python train.py --n_head=5 --head_dim=128 --norm_eps=1e-06 --rope_fraction=1.0 --bias="none" --init_std_up=0.0257 --init_std_down=0.00643 --lr_mult_qkv=0.7 --lr_head=0.00436 --final_lr_fraction=0.1
MLP neurons of a small language model. Each row is named by its layer, matrix (up: input weights) and neuron, and shows model dimensions 245-372. Each number is 128 + 32 x the weight over its row's rms, rounded and kept within 0 to 255. Numbers have three digits each.
A block is one neuron, or neurons of one layer that tend to fire together. Before each block is what it responds to, as a language model described it from the Wikipedia text at the highest values.

Responds to: Units after numbers. Unit abbreviations or counted nouns right after a numeral, such as kDa, aa, g, ha, mm, MWh, million views, or 1,000 patients.
L4.up933:122101122174124133119113163110148114109207130112166141141178131087165125164184060113114189184103119110135167157131095139090108160091124135107131094018128104127076134101099096111123172101173131216164153097165132149137083117119134138125139155133133152092136153097119102125135163119112140116112122101149117150156201182116119166155215087087109107092128214140134130109127167113121084172101

Responds to: Second piece of split words. The second subword piece right after a word's opening letter, mostly in names and foreign words, such as G-ir-affe, G-as-par, K-r-ivak, g-ond-olas.
L2.up599:125141137091180108146113107135138113141160114112167230155127085152076092109152109097040186140133113075106141088075140095104105188130099084117099173141107125096100102125095117091154137132096151167117133126160106171168125118121056129120125099107112121118104103101078124139103090140106123082050105117132064095111190128111155153123102136136153151084150128134169155143172160142138122095109
L2.up924:133157116140116151146137135122130093095122114162147087146128097101116057169068113136079143080096166126111106144123104147163079133142095080054104134131171105169148104088101118156153131172114146137161123186098141135127111074141119196154135134071143148097115097182074065128108108168143124151100102186095119112072132111153125197137161188176186143147102158093122137103119128095087122098134
L2.up1771:128111137101151092129134123196124119121115075106115115091125142125129126115153111106162105131152153093101138121120172162184088194132075163151149138136106125075095076131118146140090169106074103121157179087157127113203159146118097187117124132132120172102075080098094191168098167115152158081153173144123106110132132129117111137080144132084145119169168089096124110125134105134142209094178
L2.up2104:076155141126119059091154051173142101073083090102122123192108119103135140172120064162144103089124112095075108084155141165163067146073122123055157157101173121098159175132138138184101128091103116131110094177170122118157118174193112132108142139119127123108129146100120050174139131183099099112145158073180144061087091164067103124099161098124171171164099093173115080117130101099169142140187

Responds to: Determiner before named entity. Determiners like the, possessive 's, and his/their right before a proper name or title, e.g. in the United States, London's Leicester Square.
L4.up1966:177126135183074087084086155174131085088132116083090141137077142160138140122119147185158094130094118082050116174118148139165100158099141117078132100121192109110118068124117162097130162130046158130083067130134217083134160144124094115140088084137105161084090135122064105147125121080104130115148080150059115155076097075148146121140099098164081117072169121132131173176128136161080138172133

Responds to: Date comma before year. The comma after the day number in US-style dates, just before the year, as in June 14, 1946 and April 6, 2018; also weakly other separators inside numbers like 9/11, 3–6 and 70,000.
L3.up78:116107152112119157068152119149137125143155185121078113183144197087134122109135125139076166123140128083155132124136100084127132135156181134054108147175107127105140098110096155112176142112098154209148128042110167115114117065121127106113118124111130179139154149153069169082192159113160101156124106124107195111122115095130126145179169097139087087141171115127143089111158091196155165192153
L3.up101:150134152136096158128082172135142088145118149160153168171153132136209081119095127150109151107086121093114165092114181156178121138196127125098125154177155143106133082097122135106074161095154167178160123153142153141188077111120137134107112127096085108080085156108122078167114134095064140133209049112138150168155136171183118076154139123126098120160123154143137084101167073138134161167143
L3.up150:131142132084160135096097115145225145134135137093121117129169088087051111099121172117164170121102163170176131076176109122161107107143094137123139132109137178118224061170149173132093201118089102116096116150109107135145114122124078123119088091118099150110132176160172131073042118153138127131102071103138128070134100077104153119116122163097116132100152154127156122110122137166185169157083
L3.up231:142061078089147096162163152144103120164100176149089091137159180123176109099096116111083178139091171161132143118198129130220135117132128105165139032125152148128084140134117139058115101122098112162148142113199207160113125121170129100113172129138128159110173090083141084129155096153135073095120084150187171095112129166093216066096107094116081097075155144068151124093119128169141142135148
L3.up480:132083167069151137134088144107145207113121183149158115157139138138127109083178141163125153112082145121167034092149129177135135140198076101097145144170058085121104179125192128107151135094135165110112153077182176072131151093184092125096146078175203119186119161123090149123170112155099140118124096064089168122173142134109162193180140151120088112178139095162141102116159123068111128251102
L3.up755:104108112114166179085143193186108132159079154103125144135196136160140100053167103108175118107135120045134147125137134078119177149097135105123171099088103086217069137122125122148148128121157088137135123151144144124181133111132106149100127162190086078084118145185166146126102148104140174096137080090190099146104170102130153122112103135123154104159113123122156099095150112076112118105113
L3.up757:095113165113105144141153130147151121076147139154126116095120141174140151122095089073138117206122162080163153104101104135153140164162078143112135101166120073176137118094170095194110111156105156135131141153159134126123063069111180171079119110128145140163145075190154113110127163130093156207146069132097093184082158066149121130079128030093094148160144171103162150195070089116099149169160
L3.up800:179111140061142165112100141115127131141092161148141120125123143141105207122152119147093147126142148159179162121104149151140098095122154068139134129164144082105138117087129167144081137163141149169102084118137169126055103132126144181085134107101124179089173117126130139115158178093125153075148149075127069096097076114156187102147088094127141084122099144123144144129200093132136205100136
L3.up1456:151173114176129115105158106148082136155064146165095128118160130154156086126110159138146160116140177158114059098111136182098084124186155128112070116146099129072142115164166160124147153095159149158125117123177132072087133095166167177103118124138119133124133095147125122111111149131134119110148160082168101116142169134109143121170205115111167180201070166157181091091105105129095121139097
L3.up1773:092087145128135176118154131176194102114128104103142150107195156072082131145152093123114130100140193130098176130177131050181121112172168104124136138124087104122148123085143147153169143062114166144069166103151135131112127147159178149144137101121119108098140136102117096092154140133209147091152112114110149097172151185130189165153151101112170091123129146070128069086118157183127143086112
L3.up1986:156091148107154062069093150141107147156154158126115127135132138085163122106096124160111169127100092115168154082108133148145128072095093119123152096163139056114122166121175151117119105139111156100160117181146102174121156143151096070152153117134128205149127122187093129091194102105155163099132120102119126072111112183117040078101127078099133146106087189134164081064111080119121095132173
L3.up2194:149139162135085162094152170059148142151095138170171124078153088146125121149108118165126102114125121132098136146096113137144056103167142145155096114132104153123170092143122157158123083148088106097147119137127141161095152150135128141074097152178118118106162090091117113139111127111104087171174115052159104076151145098149079147210146090068114102072164137155174071119102138133087174158133
L3.up2201:104169138127145173120112127178081130162108154082145185153052137164125093161155149163099118125116144112136114098117151124065110146141100062096128173125147116121130077124170104147115153097129117142046145093148188105100179161172117051092112116097054138161091121117129093114147159081170147148120090135157165091134113135105086126102160104089152100132156138131103132099096137109135102163161
L3.up2255:105110178157169083115129086185116133146110155143131135175115118145154148104169092191084122179150161143110101143134092129138149160218125143137157100202116145066094129064087132162122153079127124207125140110138108149115118129112134159098107158095136165147147130121105121166141084121139194133155120131139150091155164113111096169147126112158142133159072141155224104099092151108152070149096
L3.up2382:085164116086109180103122175152151116091151154128137116149146178163143145138118122125145118184156150118101151154139082123108153129129083115124109084099155104179143149112103184136055133110129129132103100109148127115163148110159190121111138148085188063103192099151080118120166109125108130060202134158131094109097191094067123089159130146158074137096111142168161098142121117143139140188175
L3.up2474:137097107131099071121103190123140168160151170151142135157152186133150135166121127173165191110150188097155168119181100099165134086146117104123113118158083091176093070105172178134054145115131187152151124124104089097099184106174103128045121092133085170108140172087139074146128078161087115164142045105173110126035133160124127150169132129088166107096153165156152158066191111106199155165124

Responds to: Day number in dates. Last digit of the day in US-style "Month DD, YYYY" dates, or the comma after it, e.g. "January 2[4], 1989", "March 20[,]"; weaker on closing words like County, Division and paragraph breaks before headings.
L4.up1552:118070142125142141111134170190104107119176183159132124123156104168142159163112110131069093147168169128113178112078134075139106140114081118126179127126144115122086195129108143123233094098116157136139175137134126133117161167153132094102142110135108115142181154150137081049209140114112111138192091132193147166138141127123135143115159113095095116110114153164137133140206099137117084144158

Responds to: Article after preposition. Mostly "the" (also "and", "or", "al") directly after a preposition or verb, e.g. off the field, to the South Pole, joined the.
L2.up173:170144130167147076135133123156157134111143121141052181148130059138095110106141131146131124165136137139104092144131089119059166099142126174123143113164126130167089148139148108102095106104086151154071173122092138148088095161106133159130085142170112155130108117146128144092147138136185101092098092104127048140144120157077095108092101085133121133122189116141120112195116073172118148118081
L2.up493:106103087126131128147148193134125060160134138087123155117095143160127212094029168107061137077095114103150095121124135120083136076114139149134158123165071154129111067168101149083111122148098057120093145124160138142061139093174135099158112148211137109124163129135064105196114116082141138137113138114121130110102083149156175065176163106120116155118142113185096106159089146172152171148129
L2.up606:130109136183160140136131113130113067170117077163172090173140146156150097149054087068116178133146162090138129138180143112154112112160142088146189083153135117175131055148128091097143148150072162102147183103109126100144151149168170080136098139140116153136152123106130076135144134118170128156138100147106122143129071125148136129105203135130123107149094167146111069165176124196115175080096
L2.up869:169121155101000063156109110139091097150180101136127109162133172126083184103151124171108150140103184179151118128082103162100080096133121126169132122131100064143056080179148108097125164151128102147021092145163122113147130157136156142122082203129143144183066173160089132078148133214104125087148104144069160113088159098125148113138096097122116142112171132124138148177157131136133106134091

Responds to: Table cells after numbers. Table pipes and opening parentheses right after numbers in stats tables, such as "12.4 (", plus mid-name word pieces in lists (Lo-af, Klim-t).
L2.up115:134091168163087075125114110118127172147171119140142170127155129140130130078179061055120136146122154100132155079150162187151077105070131107119107139133164146101116177112126128102149148088167112179119113161102179134102104117133134157130138183159113144085111099076131135159094116091135192136081196085159109194188164108171111143147170069083090117118045071169192058125087116128148146159134
L2.up1251:159144179163091123112152166149109078112158170150201173165047125115161102171196115146129106157149141095134118189065186092109064115116113153159150113158144146078162123108157119102111087076093126135173131126099123147113126114107082101090172155160171110078142063139147082117063043061106142129137118123106119183150119130159084150102131166151125124174144183199104094154143128122139131119111
L2.up1491:133172142098071117098092110158149095131146102119097139113098172142179127132134149092179153109070186119097160122123171133110155160124108139191102133143093161093106145183107093126136203075164104159117154081119134169157093117118132135138152122179077154105125099092109092120167141080143121170201100156048167150131170140082166148110153096142116125116114158090180104157157150115209161094103
L2.up1584:135155239124164129116148183179117094097146095118145124109074138151075137074138111138104107078195103104089088123091093180155154084059109116139131122102176183106136129127110097117052118143125128148110154130098078109126193115125121111187149126149152136103182145045136132147158097146106170136154146100126089056104147136132096105165119114130095140129153102145153083158137145132169162132176

Responds to: Mid-word and mid-number pieces. Interior pieces of words and numbers split into several tokens, often rare or foreign names and table figures, e.g. th-al-assemia, I-al-omița, 15-8, 7-0.6.
L3.up6:173090115161130136156175151139167070147186137148170119167160135129145114079091157119113125112111131143171079142151206182100117122116162120166143164108101168094144177105071163130184137098138065118123142170082169115146083103159184116087143171092149090165181107119112111115148121125130080151153131134082084169130120041137116158098092149154140175078161129128164153133135129220137111105111
L3.up89:128090115090156105060100131191152097156120180234166156135157150146152145190072136158125142136095163112155101136162183125174041109128141077080125107142096180122115137097197125120043125126084158094137081161134171074194081117129148190095122047179161146083133141121109116137179176145097123041124131137182137189149143079094123120060131126099131119125120153121127155054134142129125089186169
L3.up243:111130150175116146125163091188138150101095186142137155122095129153145119110140086152103090128153110136119123124197143113150180117122099104133143125154100176131118127079195136148086099211129145116098109142155153120111141157171127151056108130133123105185145128183130161179125162139100159121045043150133103144093142100166177125142091111125141090097078122209169120149174095142147114128120
L3.up529:114140161130151069170172119105094100130167077091073192190145130064159130156081149131075128080126179129177193125135129159094080101129076094129093144169116164096092137148129116130127153105153155146102138084119139159129098179103117114144152070153149080118105113110119125150149099119053158139147158123125121144116177163122119147152114150044095149169145165159129156117076130087092117155152
L3.up899:105149101127138153155152147171114121168107136122110158100152134114125191133119104115136142122163150105160131076171136122111183179143141155069084183111122149168071083058115123121183185115100096097150090180149076111132133132113128106131084133112085133129132090104066176102128137152064147155126148126106119153042090102154094106123102096111114179122121128104118116086104061083086099084104
L3.up1029:135183117135103110090093126114108115077165125186095142075115150172123167134103138140059127079162165099174113085135111126157175154167127161130074197213121220083145132088116120139141103077104107147153162125142136165101108151191105181054116172143124128143169146089111126120145093139099096122091100150143098124135167063121143143204124069112117124114103152110146092107145123047172095095123
L3.up1173:102137198111160113133154081183120124138145127150098043096166141139065127151109129169104126077090154112105139118195193171142091111138096225109168142129121143117188089124104142153089155114058109145150170098102143221177115109121189130159077149121136098126175093100116083122113140079116176205126135120181071148164161069156146172090187105141120100152117122182149158143130149171133132154108
L3.up1222:185138089094116090149089137089117129143197174138116119131145117138173100114156111061151172133116100085186110123128123120073106126062087095093077139138162148131142106159174144157064111127142126136201076120166174083164089065086179115151121197126115061135153069108117145147156099146163156092099146113145154122093095084115107152129144125115162192106155120130133096169123076138102126071088
L3.up1364:168152153174210184092136142142134164198164108144126178156081145143093098166096109143087110103146115141120174145187134165131136136094111098061082182080126123122133095144110128092098176154108084092184111103115096128093096149090101103173198174148135056121161076209121097153151102103138107159177151147117130102126087141156138158141127149151100149113150097069159085140106097176208126124114
L3.up1392:120156128041102090194151101131129130166110085143188093114094146084085078094110213159131149121081167193146148146088168097092127179158167146066178123092101135128106076099119113113075186117161134184122134122206102108126107029135136086149093143120115135113130069141121078113092126172168138120081168074136137074158083149100070116120176144150090108124208106138121136161197104187138139106152
L3.up1401:065166167084148161113119206092098097123082170078121128105156111116147098101133116179137149103098123118140121157163114090119130126135150152151055111149144097112100129153151140103151130143093148057076178156187115118135111166097142152156136125137098155112140091121166105183122197121089123167104133138105116081122131155170130144166073142128143134132161107143182106129110119089085092129102
L3.up1455:092083125164079144132115172199173157095159122088139129077101166174139130122132087081155148164094136088095096130120173127177124111158142110162092179152101118105126172103051143136134107148144156148153209115185134117137156130081080207148123142202179117171169120137085173119091187100159123156105152099098110120157143151142120112174057140174149092066121114128105092104109152170129098122061
L3.up1510:086156082176062188111089129097095096167116141091185155090117071063098148113090148120098131129136194107163118063145146137165083172101102145168132135119146179121148115116104102128071168140114124087118109090158136142166133133133122152167136151118119093165148132168089085040138125111106147080116133147053152118094079125081097104116116168121122117142093144156147108113159054115098137143127
L3.up1585:114112175218104117161145113126124206127175079120143113117126176163095133080116125112153092152105170161178134104111111132163136160079092092065139143106122140127114140072146087172116159089106163118138177056122101178167113142100109167191148098057143159133106148135152158102124117149117079151077160158095122141097134083107126131068169067105066093150118143081096204148133096177134136146171
L3.up1614:154134156198158089117081065173166071139135126140095172102112145135156074090101153095122121108162096102056129121127169181154077153099087107089131124151118207097151134151123128144150122099183155114118172157125160108086116114118060122087116153085150147120123168105057160187070136139105162147093196150108128125149118070106091144143139113175148199135137138127129098151132149090095148146145
L3.up1687:120166168136134135082073148128112123214121177138105136146182151150129145150086117096136100062119148124087185103123160153148072138156058101114124089116139139112135143128167079143099138127185114057129133150141149131146127120176141109136098160093088106080113064164091156138164216146113123094089189146046092163138232108108060105105079118140136123122139110141077095065177123174108083113137

Responds to: Determiner after location preposition. Determiners or modifiers opening a place or time phrase right after prepositions like in, through, into, such as in the 1940s, through the centre.
L3.up395:144096150201068101151107120143144103102088163169067161121117127188125158128113153128123087150105104163126087134065126151135119161173064118146146064122143163111083125074117046173060146115135141110131151144112172088143208145130160074191132119164108117143089179157119093192151121131164145135085160128143167082087111158092113140163086105141106195109145153178209150161097149132101150167070
L3.up438:137171106088142129130104146228156160062066113123129150116151096173153087087139142118091102050146179173132119104143096086145063073077108069137099197060155146135181089167175103112061148091078124167163129133125122111141092143135155069071120118153154151162112148152084108077073142095084227125113166154161131097087148132093157139131043180170095121075139112130223154141104106122167161095091
L3.up689:085120105169148118190112122169102142137137155145098149107105111115078142120150124120107157131136151129185180097110112155057112152138129151067168089175091143077108132112086161146185114117137126097089178165141146166155044140126111122106102115146133091146084136121123093133230099123112124120083134150138151083206117097081152057115096103128127120132150137133130145147127147191120180128154
L3.up1128:089181174191116128115153164172114086082112106176142149139150150089137164093148121125099159137109169170142099178109125142070147156100149147080133101130141101126156131116195101124115136126120127121141097157132148120068088087049111097175158135145194165150162180196110125099113101094175128109128125160197111126156085076170131114120131137103115130143130151085175089161153055197176122097070
L3.up1220:125097129095095108105078102208149146123071161119134209125100128146121141138146142147093124108173077118146146094134065137110164182112107154139190164103139136068117089142155113119087114156107140119116166116160176110154099171106120122141114143101111138108141125094165117149124096124137134099125127110145117119108115142106113114098099157128125121138117123093171112114171088131097145167168
L3.up1358:125120136116120061113123061126150137026090114119133125120113135116143169107125102224127105109164115150136106142121111078086136090123095159117117129144114129101153142145109123096142147082159149105120172136110134091101068202175113100138155204114169160150155097037136161112135141099121137124122168146104110198130110142147078153165130135101065176091134108149122108145094073159127168102074
L3.up1415:179116125117072073177111106136138150128118103146182171081096135110131105096109143115169101115123106130029083143066097081086096131128114110121183127105139165092170092128090091153132137137099108140138119149155150154084105118098128165065094109062134088135091132127089157135124079101124124124161125152175117111149123116150111196148068179197065136164122122166138110143102131114122148149154
L3.up1431:115118104140105105134154095118074115170162121115119066065116128178117122082119232147175138134128131115149165123213095111137117112115115131146177205087132147120189119122156111164121112133107100108123188134117099145097125069106173144114097131105083134112140182108142104139138089104157167098152148115100081146123081147132076140143170096100139115156124148150060139148158082158151161143144
L3.up1491:092140120127078084108146133107171141158118111099120161161121165070063121166127133097119178087042135170059110078140147120136056138147173135104101157057140123149156140156129158114104122104116104082137139129131131106139147155183151169142101143173137150143116139136095112109102151112184137101127151210105103134151102107108125115143123093108145062176072116096143100165162124181127151211139
L3.up1541:104111172169164016084105096110105205101140127157104138127163134076117176072184171084129161138138152130165130124110062102118153177145112091120114124109163096136102114109159164154179118104119156137189161139122150164117139171163091169125120193167109185131171110135159131110187090115113152164152130148107134224166111133113173136167117088144150119140120127170080145192112167132102168118081
L3.up1627:172096163170115183139137144137142131144104096105142122165103142150127146103105080133094130106074090108123048078061113119135058134126189087115113126127177154100118136121124101114154203148130177118099153075116142120104092143120093095111179076132099150157137119066050119103161098055125135137128109111152146106145114109047129141165098164133143139174156168128149094124120129152112139106114
L3.up1725:145138161130165168022127163156137131138133055112178109168124124194129106127125143170153192116066149129128092138175112068146164128125112064111138123148074172159147133074091093130093185068120100105165128152143144145156098130118165160139158117125146113142101111141152105139111147111138153144140108114189102139156073164159121142125108088098176102048085152159085105100154089075075106113109
L3.up1728:225161134130100115113118174126199105078097100166096113130137110165148109156089080146164204092159072162109189146075147137133115160142166151090127109121135194115126087144110103074090138136158176150150118113093111150043147115198166161101137126093103115145170127140121130092199175109119170112041094149103143164076147142127132157190129121168161110156103109117136163109133081184043128110061
L3.up1788:121127118158067153131118062130140090110136083126137154105120114165098141126160096179075187142127097102108180190106133122093079135131153104136137082095173102103095126080131115124100119087076106138143125097106126147064130095132139145060111099129199137145165187141134183123060095146136172149102158094163051051095174130174097118172121072144159171117079177122093099136082180125109125175137
L3.up1914:126145182150150088133129137099116182123156110091108158146161175137109097067148064160123175124065095089115130083103157142121110114145111145174112104150125091121128098085154111040133064196171072161069148092119125092177111145132209160167135144161172191223113117156155141098149135138118133124086094098165147128158110124149145143115098124104139103135127155189098118123163153154159172186188
L3.up2133:144098136134049102151071121136148071125140152198193152104091165113149134124132135192167170153134123115157054106069151142124116144132131109133140177159108126141131113077103108114145192100062135150120079161183127118134100076088083133136080154155153209068132147174105150144078105133073123160102143122144108109107137106127110128152150102098125187077142108135152110162108118051136159135136

Responds to: Pre-year position. Space or comma just before a year number, mostly after a day and month as in born 22 January 2000 or October 15, 1938, also c. 1746.
L2.up52:113182111169103078155077167128126108130117124111142167117171200066158165077205125102144201141184125127134079135095170154106100186173136091107179119161098174100057071103080122072163138082103191116146121107136147128132095111152110197126131091087166168123145147145146086139138073131109187101187111169124161212142180081123137141160163132086142086141134117160077152204159046166144130149145
L2.up677:120107091164118085200125157118147097126114118157168162054161117144188172102144189153167165032111140089122145116154084183125141162122090129091172116136093128131121167125103122114148128125126150162175132146141079110132108061080134172096137147110163080145147109129145109169094178125165164174180088093140132107084191155150112107123125146093112130103128076140101142170136098133140159192161
L2.up683:088147127182157118147113098124129170173080101141164084099169120070106109107125076075104143157171124043139124122109185118131158094111111171098134087199106150053119170158180121043150103113133099097109167091130071119089056145143162122092129116142192193153174200133120105206143123184044141175175081169100160120170130117180110120133190157145125144186123179223132084129120191116147102135140
L2.up845:128131151111145131117129115111131116141048144116135128174176163149141103111207114101115164165141139136147130151122111119163151156074164097112144147122124142145117079132132116111112167113147123099202113139104084093096153099125202153153126103100101169185220183087092091145166154123135131097181111107152183131106175188115073126156191127140129140164115134108136073141175141169133171159150

Responds to: Word-internal fragments, digits. Non-final pieces of split words, mostly rare names and words (s-om-nolent, Tal-bot, Al-H-al-awi), plus leading digits of numbers and years (1872, 1918).
L4.up672:124176102128177165198193145166123152158123145169071140119119076062088177100132116193172129097114134153143146090140145182155078143135089150168109123147126136170101168115096079163140154092086056154106139110093144130136094127128046119147117158150143148120184135137155088117121112059082166092170095134050130128114126093126102178096049111171156094103143143133184188104186079146130079146157

Responds to: Units after numbers. Unit words and measurement abbreviations right after a number, such as in, m, km, g, years, votes, as in "12 ft 9 in" or "1.55 m".
L3.up232:115101140139146146188089109102221095109111108133154102110131113135140123140146085061148140183119131113138088157121119116153144181123112137109129128073160177122103122148120103139097196137192137125202113086129131140092134148110117166087127142140139117145151100119138128160087074177098117105180091120138143160131161127116106112169224084155144146110173123095170125128125117155141107112115
L3.up459:172132118152115121131066113126177129119127093146155115147095150118160145110178162095121170126084090136108167186141144113084139125140130129165117109121147125110125149047095109128035144131124156230147112140132133086096081175134099102159084115038137190095145179145120137098171100097146120157120141066138120155155164128155108145105076118138123154162130147120117088141126127158072132111152
L3.up636:047086150125169129154159121152147165199124138140238159168123159109108178103143095094160115110116125140149140098178039177126117137146164167123093147167102123067152104131121139100151099112103197174112157120103136115112159104092077142118154138162103045065181170120175134166098135134111166192137176128106090113136116141149166138105157124089141164072142176127173113143125098099178140096136
L3.up674:138117078144029172144149119098148116132066088131112125139091124101127152123118146171135118142167152126168118113070119152101175173106113117199133170145176148102150151127158104106138174078151164103133089095103130123157121079164147128116085137175142112199162156133053034129143083097155136116164113123119142101173105131119050125206097090159126109161151077143173142173111152165148111139123
L3.up762:115094098141175119074122166121084172120117135086099110180156080129167123138142141120103153140136144089063142115176188098160150143146116160131115096025163168155146105152099130082102115171128123158118094171111101139116100121094156132119128163137095142107174088089138129105118176122166173156108118125182097189163136183146121182167205114126155128132106158106105123132131129120135061101114
L3.up839:087103113128095133116172114077092178128192093165093107067108140100183162186137076133081137137081100163094128101145125125163148168125196127136062177104105129117139094143185129135172187136126129186111170037128166116128088144114164127157078162087159153146101083109115067151109182222169120161133115044091084122153135061136135123130137194107092107139134177159169150090112115108127146108095
L3.up998:082100128120156117130074142128166154169132169076199111129201125149168106089126121152140085119055125124144168166151151062098090130104132107173153150087135104074093157165116141154146140046099177163132105186106205093122155138156149115148087102152116130139209196106129126118122128117075169085094149076107137133120115104186198137137150160140135128124147099145197142129143189156155113109113
L3.up1078:159080101108146115086097084142145124192162123179185145163140105178101145067105133113110123143114119117115102098121096123146122160158119125076154164072130096072103130181125079147131097150141098191109168125146148166154027138132140182166062148123100129102123110119081109124137126147145141132143168090129122129089116124126120127152146116124115091210074175141141148122100100143127183117075
L3.up1294:121110154134171154102112122119158064081136110119133170078058107094180146132102121149128123128139101141137139127117128145133113161079091184169115140121159126191107142146141121184097176066135149195090105087128195106116146113083126126136103099180123155122126154100192144184082151161060148144178151123146074215174132153184092115179116142134091158086135154122162111162119131082139087154133
L3.up1719:060189082105124176103097115139136068140140123079140121097130105098193157142084148137120109130143128081132107095133105132067176151124152095118140154179089138147133102126104108142094153131147149091141104098107127131121163069096092115136138115164096142112153161172174124087144092141103142134127122147122063057140111147174101107148131124103137110149175142143119094148130142135149147101110
L3.up1751:145101090093133144168142148123167142193146108159164095149082067136108130145173095138130116092105121124097135106148153132064078083115112125181086142117127114141131085121138128075076139090140199159092097076131156114125094126143088130105090102131110159133181193127077155152115119165135044154130164173073083070117133189108160163132186118114132119159105065078156122134116163138137049059130
L3.up1786:084131103102156120074167125170130125117145123148149101117142158125106143055060155114106101202112078149136101118097148130189119098174090167117131168112155130174067171080128103123141137086187183175158153129128115119109167127118209094108118126149099193165091132162101089121121080149140165154131115082114119165114126103113134105132172109089104125126150166111079146113138118108165151110086
L3.up1962:104178127108122123163145125142122080095113113063165139125088122131166115174131076090170121156111163136126071152077125084116084102085125137102120175144138096159074116106154118177080125124149049133132151142108131140129101082115204163154107125127135147103098144131119123144092117130077142124106135100128129116092102102144181216157124066156127139113141132129129060130200126115177138119178
L3.up2183:101128103177134151157126087136140128149139157139145138159136093060167165099111092089065123144066132117123178051140120135150077113164178132158131087129100085099090211070158098133086186147116110108169160135129172154141128054160086129139141112133068076097138131121138078094184121077109115125111167170120096129129130153137167159091168143100055176129140155134162125117131152095101147154138
L3.up2213:111185133103150143085097123095144120180127042080156082155130139137176156072137119088154120114123140129090121100081132112077157092110180175132080171124099140056122154152105155178159143099184176159171143143136112108141081123103094109098150101110142104146155127147104107125148106148158138146170110124118117175114182170086159141125119077166103174100146151138159179166126180161116190143054
L3.up2438:148101164134142141103131088167143109108159123124146140132205147134119157138192129123102121098099146133146159074097080121090130136122128130067111124097117174152183103149059160125151125169151149117131108138130109159136141091093067109150130113135131073147156142108145080162122067126145132102109141083088087169172103161153109158096126189115138121101200168111142095146116109146129101105168